{"n_layer": 15, "n_head": 9, "activation": "swiglu", "bias": "none", "optimizer": "adamw", "beta1": 0.9, "beta2": 0.99, "weight_decay": 0.49, "warmup_steps": 349, "batch_tokens": [65536, 131072, 196608], "steps": 5286}
MLP neurons of a small language model. Each row is named by its layer, matrix (down: output weights) and neuron, and shows model dimensions 96-223. Each number is 128 + 24 x the weight over its row's rms, rounded and kept within 0 to 255. A neuron's up and down rows have the sign that makes its largest values positive.
After each neuron's rows, "fires before" lists the tokens most often just after its 100 highest values on Wikipedia text that the model never trained on.

L9.down50 [135 166 116 130 134 152 123 113 120 133 144 107 120 144 130 103 121 118 153 174 137  97 118 159 116 126 143 119 154  75 117 147  97 166 125 143 127 126 156 146 102 112 106 100 126  92 147 135  91 107 125 137  97 161 140 155 180 149  95 147 126  98 112 154 103 101 165 154 177 123 134 114 128 126 132 111 203 168 159 109 104 120 108 111  84 120 148 104 136 139 132 148 151  98 130 109 146  66 173 121 152 115 127 172 148 138 100  77 170 165 169  97 107 109 150 114 128 135 167 107  94 155  88 185 153 133 104 108]
fires before: " |", "–", ";", "."

L9.down309 [166 174 114 102  70 107  83 128 168 111 150 155 134 174 145 126 142 175 119 107 113 110  93 129 150 121 143 162 130 126 110 117  86 109 110 157 157 112 126 140 155  71 147 144 126 144 140  99 140 129 130 138 123 130  83 116 119 145 177 145 138 149 135 113 122 163 143 146 171 116  78 161 104 126 125 101 158 134 114 138 121 179 143 125 122 129 116 166 174 118  93 139 146  99  99 116 149  98 132 143 138 101  95 113 126 152 151 158 111 162 157 146 117 129 131 157 142 118 130 141 114 136 183 114 128 115 111  96]
fires before: "\n", " 0", " 1", " "

L9.down854 [115 129 135 124 128 134 166 102 148 132 169 140 108 137 105 126 141 106  94 144 123 133 138 116 133 134 128 161 153 104 117 130  97 147 113 146 143 142 122 122 137 162 167 118 130 109 126  92 125 129 162 146 112 162 149 142 137 114 131 148 138 138 103 124 162  92 149  79 112 123 166 181 118 143 161 147  83 149 136 125 153  91 150 117 138 145 131  87 103 138 110 105 125 130 143 136  99 112 125 127 142  88 125 128 115 106 168 101 151 118 109 130 125 110 154 145 100 134 115 120 134 255 126 142 141 131 123 100]
fires before: "\n", " The", " In"

L5.down549 [134 110 135 136 154 135 145  86  89 152 149 112 100 145 128 138 146  84 166 171 144 146 156 136  89 138  71 132 142 142 125 116 138 152 142  93 158 149 168  99 155 131 115 137 101 163 107 150 114 103 113  97 125 135 116 160 121 149 119 150 135 143 147 160 153  96 115 115 101 129 135 117 130 130 100  97 127 140 162 118 107 101 103 129 119 149 151 131  93 106  67 161 135  76 136 130 125 123 106 136 128  88 138 130 136 120  57 107 147 137 105 133 119 168  84 150 127 107 145 128 103 123 147 174 145 109 143 121]
fires before: "-", "o", "io", "."

L9.down374 [103 146 131 119 130 137 105 110 110 121  81 146 113 134 116 111 118  82  99 147  87 124 146  99 103 145 159 145  93 132 105 138 115  80 130 110 120 180 134 141 122 128 149 165 144 156 104  93 123 139 150 138 141  96  92 120 145 128 135 151 102 152 111 172 141  91  32 131 133 160 127 162 140 150 137 149 154  90 134 138 131 166 148 142  60 117 133 148 140 129 137 131 124 131 115 105 117 103 118 120 134 115 134  88 143 111 137 120 102 125 135 146 118 120 105 106 113 141 141 124 118 179  82 123 126 127 165 132]
fires before: ".", " to", ",", " and", " for", " in"

L2.down849 [101 106 102 137  87 120 122 130 104 142 142 113 169 123 140 159 139 123 119 164 121 107 150  93 101 139 186 119  87 100 131 153 104 123 136 127 112  97 139 100 168 136  81 138 169 138 163 133 123  90 123 139 127 166 159 146 122 104 123 129 153 136 110 150 116 129  33 112  77 113 189 120 214 104 161  91 111 144 119 188 152  99 156  88 148 180  91  66 127 130 159  85 138 139 105 136 138 103 141 147 126 133 129 145 131 130 113 158 160 104 123 136 138 151  94 128 153 116 130 151 112 116 118 120 136 133 113 134]
fires before: ".", "ody", "ive"

L2.down886 [ 92 105 151  97 137 168 138 117 139  96  98 129 104 135 169 123 138  80  81 123 115 107  70 119  87 141 147 102 113 146 127 126 123 111 127 112 126 140 117 109 166 119 128 118 135 128 134 119 131 142 146 131 157 132 109 132 120 140 153  98 132 143  60 145 136 105  75 144 106 170 123 143 160 148 140 153 108 146  81 123 119 140 128 167 111  98 185 156 177 161 126 151 151  53  98 159 112 129 165 148 100 126 147 112 129 142 113 164 147 129 128 111 102 146 113 149 128 131 191 166 136 131 157 128 121 126  85 120]
fires before: " |", " (", " in"

L5.down1246 [127 140 180  85 155  63 107 106 130 121 100  93 101 123 132  91 144  76 113 111 156 127 141 109 102 171  99 155 143 128 146 123 125 113 189 129  97 116 137 128 134 116 141 131 146 160  98 114 153 146  92 135 130 126 119 129 128 125 100 116 134 125 135  88 146  63 105 137 127 109 110 134 122 115 158 123 157 141 134 138 162 122 154 137 112 152 137 152 102 114 152 153 109  89 161 139 152 139 141 118 139 132 129 144 142 132 151 132 199 150 135 188  96 143 127 108 166 121 127 108 136 163 116 134 114  92 135 109]
fires before: ".", ":", "ouns"

L2.down171 [135 142 138 149 148 156 131 113 132 126 108 146 118 106 127 108 142 223 143 139  89 100 127 128 141 183 131 131 120 139 167 143 139 163 118 120 132 135 123 131  94 130  91 137 136 132 116 123 173 154 135 131 110 134  97 148 160 142 116 124  76 131  97 159 149 145   0 120 152 110 230 166 144 193 143 101  98 146 121 118 115 138 139 161 112 139 153 126 127  79 131 140 135 115 134 100 125 155 147 123 109 129 149 150 135 109 118 109 168 147 105 104 128 106 160 136 147 114 104 127 141 136 114  96 114 154 145 132]
fires before: " |", ".", ",", ";", "',"

L9.down931 [123 106 124 132 150 185 107 133 155 201 175  98 137 146 127  94  62 107 108 127 135  86 114 157 144 135 153 159 183 145 100 129 145 134 151 120 142 139 142 136 153  76 166 131 123 105 125 118 125 155 121 172 126 143 123 152 157 123  87 138 131 136 137 154 178 153 125 117 134 125 162 152 102 123 125 121 125 128 147 136 138 135 143 122 119 143 121 162  96 112 132 130  84 149 116 141 123 112 145 141 124  97 105 140 113  96 108 132 126 141 144 142 144  92 115  96  63 156 134 152  95 129 137 112 125 106  94 125]
fires before: "\n"

L2.down1386 [105 141 127 155 118 140 107 113 109 177 138 104  96 127 121 102 148 138 110 135 155 139 100 122 108 102 145 131 127 146 139 129 122 141 146 135 131 117 120 125 134 121 135 119 136 159 142  88 170 111 125 125 109 126 127 119 123 128 128 134 200 134 131  96 130 119 192 133 135 131 255 156 137 106 121 140 125 167 123 119 121 108 127  71 127 145 107  90 124 152 130 113 109 133 144 117 153 115 121 136 136 141 111 139 167 163 136 115 122 113 137 140 133 100 109 120 121 140 142 140 134 239 122  94 152 138  97 136]
fires before: "\n", " The", " \""

L2.down1177 [139 120 130 132 121 166 134 167 139 128 139 144 109 167 152 160 116 159 138 105 122 120 144 154 123 132 147 126 109 104 141 125 145 117 166 103 111 106 107  97 170 130 140 111 121 143 154 143 120 114 100 115 105 155 140 135 112 134 138 144 102 106 157 119 120 132 102  98  95 123 118  80 164  88 113 152 149 137 161 159 120 125 125 156 140  92 125 132 126  83 138 125 102 155 144 107  77 138 100 131 105 160 176  99 120 118 110 112  80 142 140 102 108 140 113 140 123 119  98 134 136  51 120 117  95 137 124 101]
fires before: " States", " Kingdom"

L5.down784 [126 106  97 103 122 104 109 150 108 135 138 144 121 132 136 143 130 168 134 136 124 124 134 116 135 151 165 167 116 111 127 164 123 121 106 146 120 114 112  95 144 111 127 156 155 141 134 106 170 148 131 147 102 118 125 109 119 117 115 159 102 155 107 156 133 141 111 148 100 136 187 130 112  90 158 103 110 142 115 107 163 102 101 132 170 106 153 132 123 139 154 129 132 136 111 131 144 108  92 137 121  97 104 126 147 108 120 122 129 119 109 146 157 156 118 154 127 128 139 124 145 234 121 145 134 146 112 131]
fires before: "\n", " The", "."

L9.down123 [130 136 148 121 149 115 133 159 142 117 160 164 119 156 122 151 146 120 111 137 116 103 133 149 148 161 142 104 158 159 108 124 116 130 143  98 118 127 128 119  96 121 112 117 137 165 147 159  88 106 155 133 119  86 122 102 137 141 164 122  81  65 138 118 124 139 129  91 133 130 127 131 116 126 133 111 132 154  88  91 124 124 144 174 160 137 102 101 145 151  86 144 149 116 112 144 132 161 100  96 158 107 139 134  98  92  66 152 175 142 138  96 125 161 176 109 129 119 113 146 148 196  91 140 138  85 162 118]
fires before: " 0", " 1", " ", " |", " 2"

L9.down1252 [131 132 113 139 115 150 161 116 150 124 157 123 143 122 140 141 138  67 115 146 169 141 147 132 124 108 152 158 130 131  93 134 109 108 109 143 127 118 146 108 133 101 149 129 125 158 162 111  86 131 123 140 109 136 123 133 132 122 119 128 136 122 139 108 150 124 137 109 140 128 154 152 128 125 123 132  82 121 147 147 165 100 145 115 120 132 145  53 103 123 139 116 101 122  99 153 122 106 124 158 124 119  95 141 131 106 138 104 123 130 113 112 120 117 122 123 139 127 132 150 103 255 110 137 104 121 134 106]
fires before: "\n", " The", " He", " It", " His"

L2.down543 [177 108 164 140 126 113 137 115 132 127 152 139 101 124 168 133 140 124  88 135 104 116 104 117 131 166 118 109 129 113  96 108 133 146  97  87 143 130 145 127 147 130 171 102 114 121 139 155  82 163 102 107 158 145 151 138 134 137 139 109 114 106 146 130 114 120 180 124 103 143 116 147 132 134 149 112  99 146 109 163 103 107 123 141 169 133 145 151 140 186 124 113 151  88 102 154 105 122 155 142 101  97 140 112 150  93  92 133 145  81 129 114 133 140 113 126 137 152 150 155 129 216 112 125 123 114 102 133]
fires before: " |"

L5.down991 [101  94 131 130 137 114 128 107 129 169 117 123 135 154 129  66 148  46 132  98 155 129 152 108 125 137 119 101 175  85 134 148 121 123 117 114 104 143 135 160 120 151 133 175 155 150 121 134 113 132  94 121 117 126 124 142 145 153 108 126 127 128 155 104 116 112 117 140 159 166 129 151 142 144 145 137 132 119 121 114 136 139 139 113  92 145 106 152 141 172 123 141  78 104 126 143 160 118 127 103 160 103 165 113 128 130 164  91 150 159 159 122 115 137 102  91  89 110 158 116 177 221 114  86 124 119 118 106]
fires before: ".", "zs", " Jesus"

L4.down1321 [114 144 140 149 130 132 118 119  99 134 115 133  95 122 112 104 105   0 145 121 149 114 161 125 122 124 162 107 105  99 117 114 125 104 151 168 121 121 160 161 146 132 161 100  79 156 178 126 132 102 128  98 144 129 144 135 130 102 159 145 172 106 169 123 150 158  52 117  85 153 135 149  92 118 162 136 120 135 135 160 139 101 120 131 151 118 143 129 110  94 172 119 127 123 136  73 101 104 110 115 121 103 141 137 125 131  76 113  98 112 126  98 143  99 156 104 164 137 120 136 122 156 116 102 107 159 113 109]
fires before: " States", " Kingdom", " |"

L2.down906 [ 98 139 106  83 125 123 105 116 106 119 148 118 137  91 114  99 146 230 131 162 115 106 103 124 166 101 143 130 142 143 136 169 178  96 118 126 134 137  99 127 140 119  81 165  87 120 137 167  40 116 149 105 132 116 152 126 130 107 144  75  96 110 163 144 142 149 162 114 102 123 219  93 104 144 137 134  87 176 122 117 134 141 128 159 139 120 167 116 104 159 153 162 112 102 158 151  92 118 115 169 155 153 114 154 127 106 122 104 151 125 122  98 128 111  88  87 104 126 127 122 150  76 116 151 139 131 169 163]
fires before: ":", " of", ",", " and"

L2.down777 [133 128 122 149  96 102 131 122 122 132 133 136 157 138 134 100 127 238 148 137 159 117 129 132 147 144 128 134 115 138 176 153  94 102 137 147 102  86 150 132 146 142 100 112 150 181 134 130 102  80 122 126 113 117 136 109 127 141 106 151 101  66 161 145 152 150 139 116 150 116 173 114  97 135 137 113 121 112 156 151 108 148 137 142 167 135 101 121 119 139 176 124 148 131 134  97 127 135  88 124 166 161 140 124 159 123 134 126 137 107  91 135 109 103 158 103 138 172 127 111 110 157 114 129 141 158 152 131]
fires before: " |", "',", "'", ".", "5"

L9.down464 [172  73 151 148 122 121 137 101 141 170 113 111 132 148 126 150 152 156 150 116 105 108 102 139 123 151 137 113 126 113 132 145 125 178 135 160 159 103 114 113 161 143 148 125 132 126 137 101 115 141 135 120 114 112 112 136  93 138 156 154 155 139 105  80  99 133 117 168 139 122 166 179 111 106  94 108 128 141 123 126 124 169 157 106 144 131 140 112 130 153 125 157 135 102 127 133 131 127 135 164 107 131  91 126 144  80 152  88 111 162 149 115 133  76 132 116 137 124 150 140 129 161 153 121 102 113 153 102]
fires before: "\n", " "

L2.down1402 [169 131 151 124 116 164 126 146 132  96 122 141 130 131 145 134 136 164 131 174 142 167 115  90  97 131 104 160 106 157 130 115 140 126 107 124 110 147 131 133  95 126  97 165 140 140 155 115 154 124 118 102 156 173 151 105 124 151 106 134 144 100 128 140 142 151 128 124 128 123 118 135 101 183 128 131 115 121 126 121 109 121  93 134 152 131 112 108 111  71 154 136 106 140  96 133 149 105  93 118 139 118 136 153  92 157  97 147 194 146  99 132 120  89 123 164 130 142 164 145 136 144 115 126 136 134 182 153]
fires before: " |", "°", "\n", "-"

L9.down942 [ 90 127 121 118 149 162 107 104 100 142  99 148 139  82 101  85  87 136 123 143 104 143 151 175 117 117 151 139 113 104 132 131 114 138 130 146 150 139 142  84 103 122 108 130 125  84 123 111 129 141 136 143 105 142 138 139 152 172 179 148 145 128 163 136 129 138 160 173 145 143 146 117 103 125 172 140 140 127  79 123 153 105 143 147 131 124 157 156 120 130 122 127 136 158 109  72 162 141 152  99 140  93 134  98  91 114 151  90  80  91 141 200  89 103 128 107 114 133 135 154 145 101 111 106  96 102 157 123]
fires before: "\n", " ", " a", " was", " an", " is"

L2.down133 [192  91 174 147 160 125 106 140 139 149 154 122 116 145 128  95  96 127 144 105 157  74 104 136 147 130 107 105 147 152  89 123 123 159 119 106 176 129 136 147 141 156 117 102 119 131 152 170 191 119 105  67 121 121 135 155 142 148 130 108 100 103 167 174 147  59  86 111 140 132  72 168 131 129 112 101 112 125 144 125 110 132 161 124 104 130 154 168 147 119 112 112 154 139  99 130 123 131 134 151 110 116 127 116 163 150 127 168  90 113  77 151 122 137 150 121 135 144 110 106 112 182 114 112 125 134 107 137]
fires before: "-", ":", "|", "\n", "="

L2.down905 [146  89 113 136  84 110 123 156 147 150 140 114 160 135 124 131 156 141 179 102 127 112 133 139  72 120 107 109 171 120 131 127 122 168  66 100 149  88 136  77 148 123 128 111 105 114 137 133 108 131 172  88 168 111 152 119 111 139 137 160 158 169 134 110 140 105 156 158  99 121 111 136 142 112 139 138 106 110 135 115 131 112 138  94 106 120 126 112 123 110 133 136 160  76 128 176 108 104  81 116 130  87 135 141 151 136 147 101 105 137 143 115 137 151 116 114 126 148 143  73 123  88 128 122 116 114 165 155]
fires before: "-", "o"

L9.down909 [130 153 140 129 140 115 168 121 150 152 129 154 167 115 146 117  85 166 117  89 137 128 203  88 104 191 122 106 125 153 128 118 122 137  84 134 154 136 138 120 120  90 134 106 124 138 112  75 150 114 121 148 112 132 118 158  94 117 125 100 145 136 132  96 123 115 179 137 148 166 123 116 122 133 126  96 108  75 118 167 108 133 139 108 151  90 144 121 109 113 132 173  70 119  97 128 178 141  82 154 116  96 115 160 128 139 143 114 101 124 164  74 125 130 119 139 166 178 139  92 127  61 121 126 101 159  90  99]
fires before: "\n", " 1", " ±%", " "

L2.down9 [153 140 140 102 125 170 121 118 107 126  94  97 134 153 104 122 158 196 118 153 113 101 145 139 108 131 138 127 125 104 109 160 126 117 167 118 119 128 105 123 139 140 130 105 141 101 116 137 100 133 129 136 132 144 135 134 142 124 156 116  76 162 138 143 158 110  53 128 123 111 186 144 130 121 129  90 148 102 106 121 105 102 127 147 160 130 146  81 196 113 141 113 147 133 151 133 130 134 116 119 133 134 151 102 128 127 114 129  91 138 116 143 126 118 116 155 138 117 116 153 157  97 110 118 128 166  94 155]
fires before: ",", " of", " to", " in", "'t", "=="

L2.down1343 [164 134 141 121  88 112 125 151 106 102 129 117 113 138 133 133 161 124 136 124 135  76 152 131 119 166 121 156 153 132 145 123 102 184 127 165 144 124 149 111 136 116  99 117 172 129  93 119 141 118 103 132  95 110 137 121 147 155 151 129 142 206 126 121 105 148  18 122 162 117 255 161 157 129 124 132 114 146 125 161 151 155 131 115  95 123  92 131 148  92 137 105 168 108 138  95 150 168 131 116 111 139 182 115 114 127 101  86 117 142 131 155 104 121 154 128 146  93 127 110 128 124 132 119 138 141 123 110]
fires before: " |", ")", " (", ".", " Nov", ";"

L9.down1351 [124  89 131 107 162 159 140 133 157 112 110 132 168 168 134 141 115 107 136 117 131  93 132 131 131 147 127 126 105 108 103 136 116 126 153 101 176 108 123  80 152 113 128 147 135 151  96 124 117 118 137 145 126 137 140 120 125 105 117 111 151 119 143 169 144 118 204 110 130 153 183  97  93 134 113 133 130 119  99 171 124 118 103  98 137 137 108 110 163 112 124 136 159 162 163 122 146 152  93 144 188 107 147 144 123 145 121 142 140 130 132 156 142 112 131 132 165  82 107  99 139 150 115 165 129 107 163 127]
fires before: " |"

L2.down24 [200 133 176 119 121  94  95 144 102 157  98 126 109 123 120 127 127  73 118 120 149  66 150 101 143 176 113  87 136 146 136 122  94 122 103 107 121 132 133 156 124 146 138 111 134 110 179 100 192 151 120 122 143 103 144 112 119 118 157 112 116 156 128 101 136 123  21 124 140 164  65 139 152 130 113 125 156 136 142 137 123 154  95 118 134 139  96 164 145 138 125  98 154 112 131 106 127 117  78 136 108 133 159 159 130 155 112 140 133 130 126 163 144 142 127 187 192  79 125 152  88 255 143 146 162 116  95 132]
fires before: "-", " |", ":"

L5.down1146 [112 106  89 115 173 172 117 154 108 125 119 145 145 131 163  94 142 132 134 131 105 151 115  73  88 136  89 111 120  91 156 127 100 156 130 131 160  76 120 143 155 131 137 149  98 143 117 100 104 125 160 120 157 119 133 133 187 109 138 133 138 162 109 164 125 101  94 124 116 132 109  88 101 123 158 107 135 143 149 161 126 149 137 154 109 122  95 111 137 132 110 103 118 134 132 142 105 142 110 139 135 120 120  91  88 114 125 106 132 147 118 160 124 168 119 118 122 170 103 109 118  82 121 157 127 106 129  94]
fires before: "\n", " |", " –"

L9.down633 [167 148 114 125 130 161 121 116 105 181 120 157  85 157 119 142 133  74 148 142  94 104 128 140 163 120 164 107 138 135  73 110 136 120 138 131 140 123 126 140 120 106  97 105 149  95 131 175 162 103 112 159 149 152 144 122 116 126 122 144 111 126 142 113 137 110 112 124 144 100 129 128 121 116 131 174 128 106 126 152 121 139 146 107  89 124 119 141 118 131 157 131 150 115 148 129 144 102 115 105 124 126 150 119 148 172 160 147  95 125 153 160 110 130  92 121 155 158 130 144 122 142 139 120 103 101 163 151]
fires before: "|", "-", "\n"

L5.down1299 [140 106 138 140 164  87 151 155 116 119 151 101  98 111 136 132 132 157 132 118 149 131 125 130  99 111 133 127  99 145 121 128 111 182 162 108 171 153 159 123 109 145 105 140 154 139 148 143 148 154  92 113 106 116 108 114 113 114 120 146 133 116 158 142  83 131 101  90 133 128 151 142 112 124 148 128 106 131 138 144 104 194 127 105 159 104 118 109 154  75 148 151 125 142 142 135 134 124 107 100 131 116 125 105 115 145 144 109 123 118 137 146 137 137 136 101 112 163 116 172 130 112  98 153 114 140 113 136]
fires before: "\n", " |", ":", "-", " –", ","

L4.down89 [135 109 162  88 135 173 108 114 172 125 139  94 117 125 113 173 129 111 153 100 113 126 101 119 147 141 164 129 121 127 101 131 143 123 136 150 109 119  92  98  98 100 116 117 144 127 178 147 169 132 160 179 140 157 166 126 131 114  94 123 118 113 120 123 150 135  87 155 151 124 200 145 135 138  93 133 117 151 151 128 115 101 137 124  91 160 155 184 119 139 161 162 168 138 186  98 128 154 156  95  97 165 172 113 142 130 132 170 115 125 149 158 104 126 102 166 139 132 125 126 139 145 118 108 130 158  77 122]
fires before: " |", " of", ":"

L2.down1341 [133 126 143  97 132 103 144 131 111 154 110 126 129 119  80 142 128  71 152 113 148 108 150 151  90 107 169 150 136 141 120 134 109 116 114 140  69 109  79 110 139 132 154 112 123 131 162 140 152 125 173  78 158 119  98 176 153 145 148 145 142 112 148  90 128 137  37 132  95 117 171 115 174  97 153 111 116 143 122 175 155 113 129  80 138  89  90 115 101 134 125 135 144 113 139 109 129 127 113 122  97 128 109 157 121 121 107 131 149 123 135 133 136 148 170 101 131 116 123 107 117 169 112 137 112 113 137 104]
fires before: " of", ",", ".", " in", " Football", " for"

L2.down113 [134 104 111 102 151 132 114 121 163 158 116 113 110 121 131 149 158 186 130 134 136 144 153 121  85 175 129 106 107  94  78 154 154  86 150 129 154 111 135 135 143 130 130  99  81 112 146 120 134  93 126 148 106 121 132 106 106 131 113 138 158 109 136 136 144 117 130 122 132  88  95 154 157 109 140 130  94 129 122  93 115 110  88 131 137 153 121 107 131 161 114 160 133 134  99 177 173 114 114 145  97  91 129 125 140 129 154 135  93  62 121 129  87  95 107 122 114 144 162 142 140 133 117 139  90 111 131 131]
fires before: "\n", " in", "-", " |"

L9.down599 [134 151 126 137 141 124 116 127  88 144 127 135 119 142 141  96 119 104 161 153 129 133  89 139 106 184 167 114 139 117 125 155 147 114 169 119 132 120 154 117  94 169  55 110 104  88 130 177 126  85 106 109 124 146 127 141 140 139  93 127 169 138 132 142 129  72 125 147 131 126 140 160 166 137 132 109 121 110  87 106 149 141 159  96 100 150 118 136 144  89 122 125 158 152 140 149 141 127 108 121 130 103 140  90 159 141 133 128 149  90 117 110 100 125 117 130  79 161 136  94 159 139 151 112 139 128 173 104]
fires before: " |", "\n", "°", ";", " ("

L9.down842 [123  95 109  93 150 183 139  75 138 142 149 173 142 147 127 126 111  99  98 152 103 183 146 126 157 151 122  86 155 105 132 124 118 166 177 105 126 111 120 135 116 123 120 124 145 116 127 156 108 135 110 171 127 120 141 132 114 115 131 129 117 159 133 134 127 163 109 196 152 132 130 116 148 122 129 118  70  90 104 164 142 109 136 140 162 143 116 117 146 118 140 136 138 110 101 134 112 147 153 158 124 117 162 110 137  89 138 104 143 120 140 111 159 165  94  92  91 146 156 136 136 132 157 149 108 134 120 114]
fires before: "\n"

L5.down1395 [203 100 119 137 131 133 115 163 170 105 126 124 132 122 105 118 145 117 129 110  98 113 173  98  77  98 144 135 106 163 130 129 105 102  87  92 126 108 104 119 129 103 142  86 162 122 132 150 120 165 119 127 149 107 160 144 146 102 112 146 136 104 134 138 136 127 107 119 104 135 166 170 151 152 146 138 106 118 110 152 103  92 123 118 142  94 143 131 154 115 129 132 120 121 119 108 101 145 116 149  90 106 147 195  99 138 121 122 125 125 127 198 132  96 157 156 142 139 170 167 131 210 116  90 143 119 104 191]
fires before: " |", "."

L2.down1039 [137 151 147  99 122 160 143 127 115 116 132 104 145 121 134 101 134 215 143  99  82 130 146 142  98 185 135 105 113 155  89 127 173 151 145 154 121 130 126 132 148 114 118 119 133 138 141 106 149 161 121 128 172 157 124 118 134 142 130 104  93 108 153 135 155  97 108  76 107 113 160 119  95 155 172  58 113 114 141 135  80 155 132 135 141 115 156 115 108  84 120 161  93 125 135 110 145 128 155 136 118 121 115 141 130 120 122 136 150 109 108 113 138 128 148 123 200 131 131 125 128  93 122 122 125 147 122 125]
fires before: " |", ".", ";", ","

L9.down68 [152 129 129 130 102 171 145 120 125 119 128 134 126 134 168 115 133 132 112 120 108 126 174  95 134 121 167 111 146 112 114 137 166 132 148 146 155 105 105 124 156 129 163 127 140 166 121 136 142 128 114 152  97 151 105 158  80 125 159 145 136 112 115 115 127 101 153 180 124 139 177 130 145 126 121 108 105  87  95 130 147 145 183 112 120  98 167 117  98 121 105 146 118 147 127 133 105 129 134 158 112 104  99 145 180 101 153 107 111 116 140 130 154 114 110 148 148 135  91 103 134 139 103 129 128 160 108  96]
fires before: "\n", " ", " 2", " RIAA", " 5"

L2.down1423 [123  96  76 172 133 112 126 127 122 130  92 102 116 152 148 131 120 144 147 120  84 142 143  97 151 117 145  92 142 144 144 159 118 138 143 150 140 124  97 144 127 139  75 158 161  94 145 123  76 113 111 114  82 123 126 197 148 132 122 121 134 173  99 113 115 131   6 134 107 146  92 162 165  74  93 139 172 162 129 118 137 114 120 110 125 146 138 106 106 127 104 106 131 172 136 131 151  96 116 144 136  95 150 137 113 150 105 140 107 140 155  83 155 132 114 123 123 105 133 149 141 143 127 147 153 131 118 108]
fires before: ",", "."

L2.down1520 [147 124 129 131 131 125 133 192 142  44 125 136 134 159  89 126 136  80 129 149 134 130 134 155  99 130 117 126  86 161 131  75 142 110 118 142  81 121 140 132 137 146 142 102 126 152 130 155  78 120 153  99 120 106 149 139 138 128 112 131 133 111 167 134 124  92 159 105  99 129 255 140 154 135 185 105 131  69  97 134 103 116  97 165 143 137 131 142 114 126 156 141 171 156  94 151  95 126 150 145 119 111 115 113 140 175 103 176 145 158 153 156 128 107 112 178 126 108 144 144 123  97 138 154 100 146 130 131]
fires before: " |", "°", "-"

L9.down1126 [105 106  98  95  90 117 116  81 151 146 119 131 108 118 154 131 105 156 144 157 131 107  99 143 120 124 127 140  94 142  95 184 127 130 101 114 148 116 144 101  93 140 163 119  89 115 138 148 119 134 129 163 138 112 137 108 144 106 124 114 128 137 135 133 145 130  94 143 147 127 161 121 130 115 126 168 131 143 121  91 136 140 122 134 134 144  99 122 157 177 102 109 135 112 130 111  97 143 117 128  98 140 110  94 128 102 102 106 152  95 152 133 148 135 125  95 107 129 117 106 162 174 117 159 147 123 112 141]
fires before: "\n"

L2.down383 [126 106 108 117 149 101 115 123 133 146 111 128 146 137 138 139 131  73 141 127 153 138 119 130 125 121 121 115 136 133 137 121 110 122 139 122 124 125 118 132 135 130 112 130 128 129 150 114 203 149 124 129 150 128 131 130 104 133 144 115  96 156 119 141 151 109   0 118 116 129  74 139 131 138 119 138 117 103 141 123 109 125 125 150 141 141 125 140 144 127 141  98 161 133 119 137 137 128 131 117 124 127 136 119 112 141  88 138 127 124 137 111 125 155 140 130 133 144 125 123 106 248 153 140 125 114  94 124]
fires before: "-", "|"

L2.down1453 [130 123  88 132 116 144 144 146 169 109 124 107 159 101 163 173 108  97 134 108 151 151  95 147  93 135 126 111 117 118 119 151 122 124 130 163 175 144 139 102 146 144 133 144 124  89 144 135  92 179 107 159 151 159 106 151  79  93 130 118 124 110 138 156 115 100  37 139 122 140 180  97 116 160 165 117 136 139 101 128 147 109 123 111 135 122 151 128 158 198 112 182 119 130 107 114 116 104 144 172 149 144  98 162 109 106 143 125 143 139 126  97 108  88 114 130 141 126 176 139 164 137  93 139 117 131 137 106]
fires before: ":", " to", " and", "=="

L9.down1418 [157  91 156 117 124 146 111  95 141 169 103 139  72 155 124 160  83 125 127 168 120 130 117 154 122 117 119 141 118 138 136 131 142 136 164 101 143 116 153 117 147 136 115 116 151 108 121  91 133  93  88 144 100  83 123 161 124 173 161 154 151 163 135 132 113 110 177 142 117 114 150 175 125 149 149 112 119 133 148 154 138 147 121 159 113  98 108 134 146 122 158 145 116 109 129 133 170 117 136 160 108 106 114 168 143 140 155 110 135 131 115 114 125 136 109 109 149 133 167 166 102 103 139  93 112 116 129 104]
fires before: "\n", " |", " 0", " this"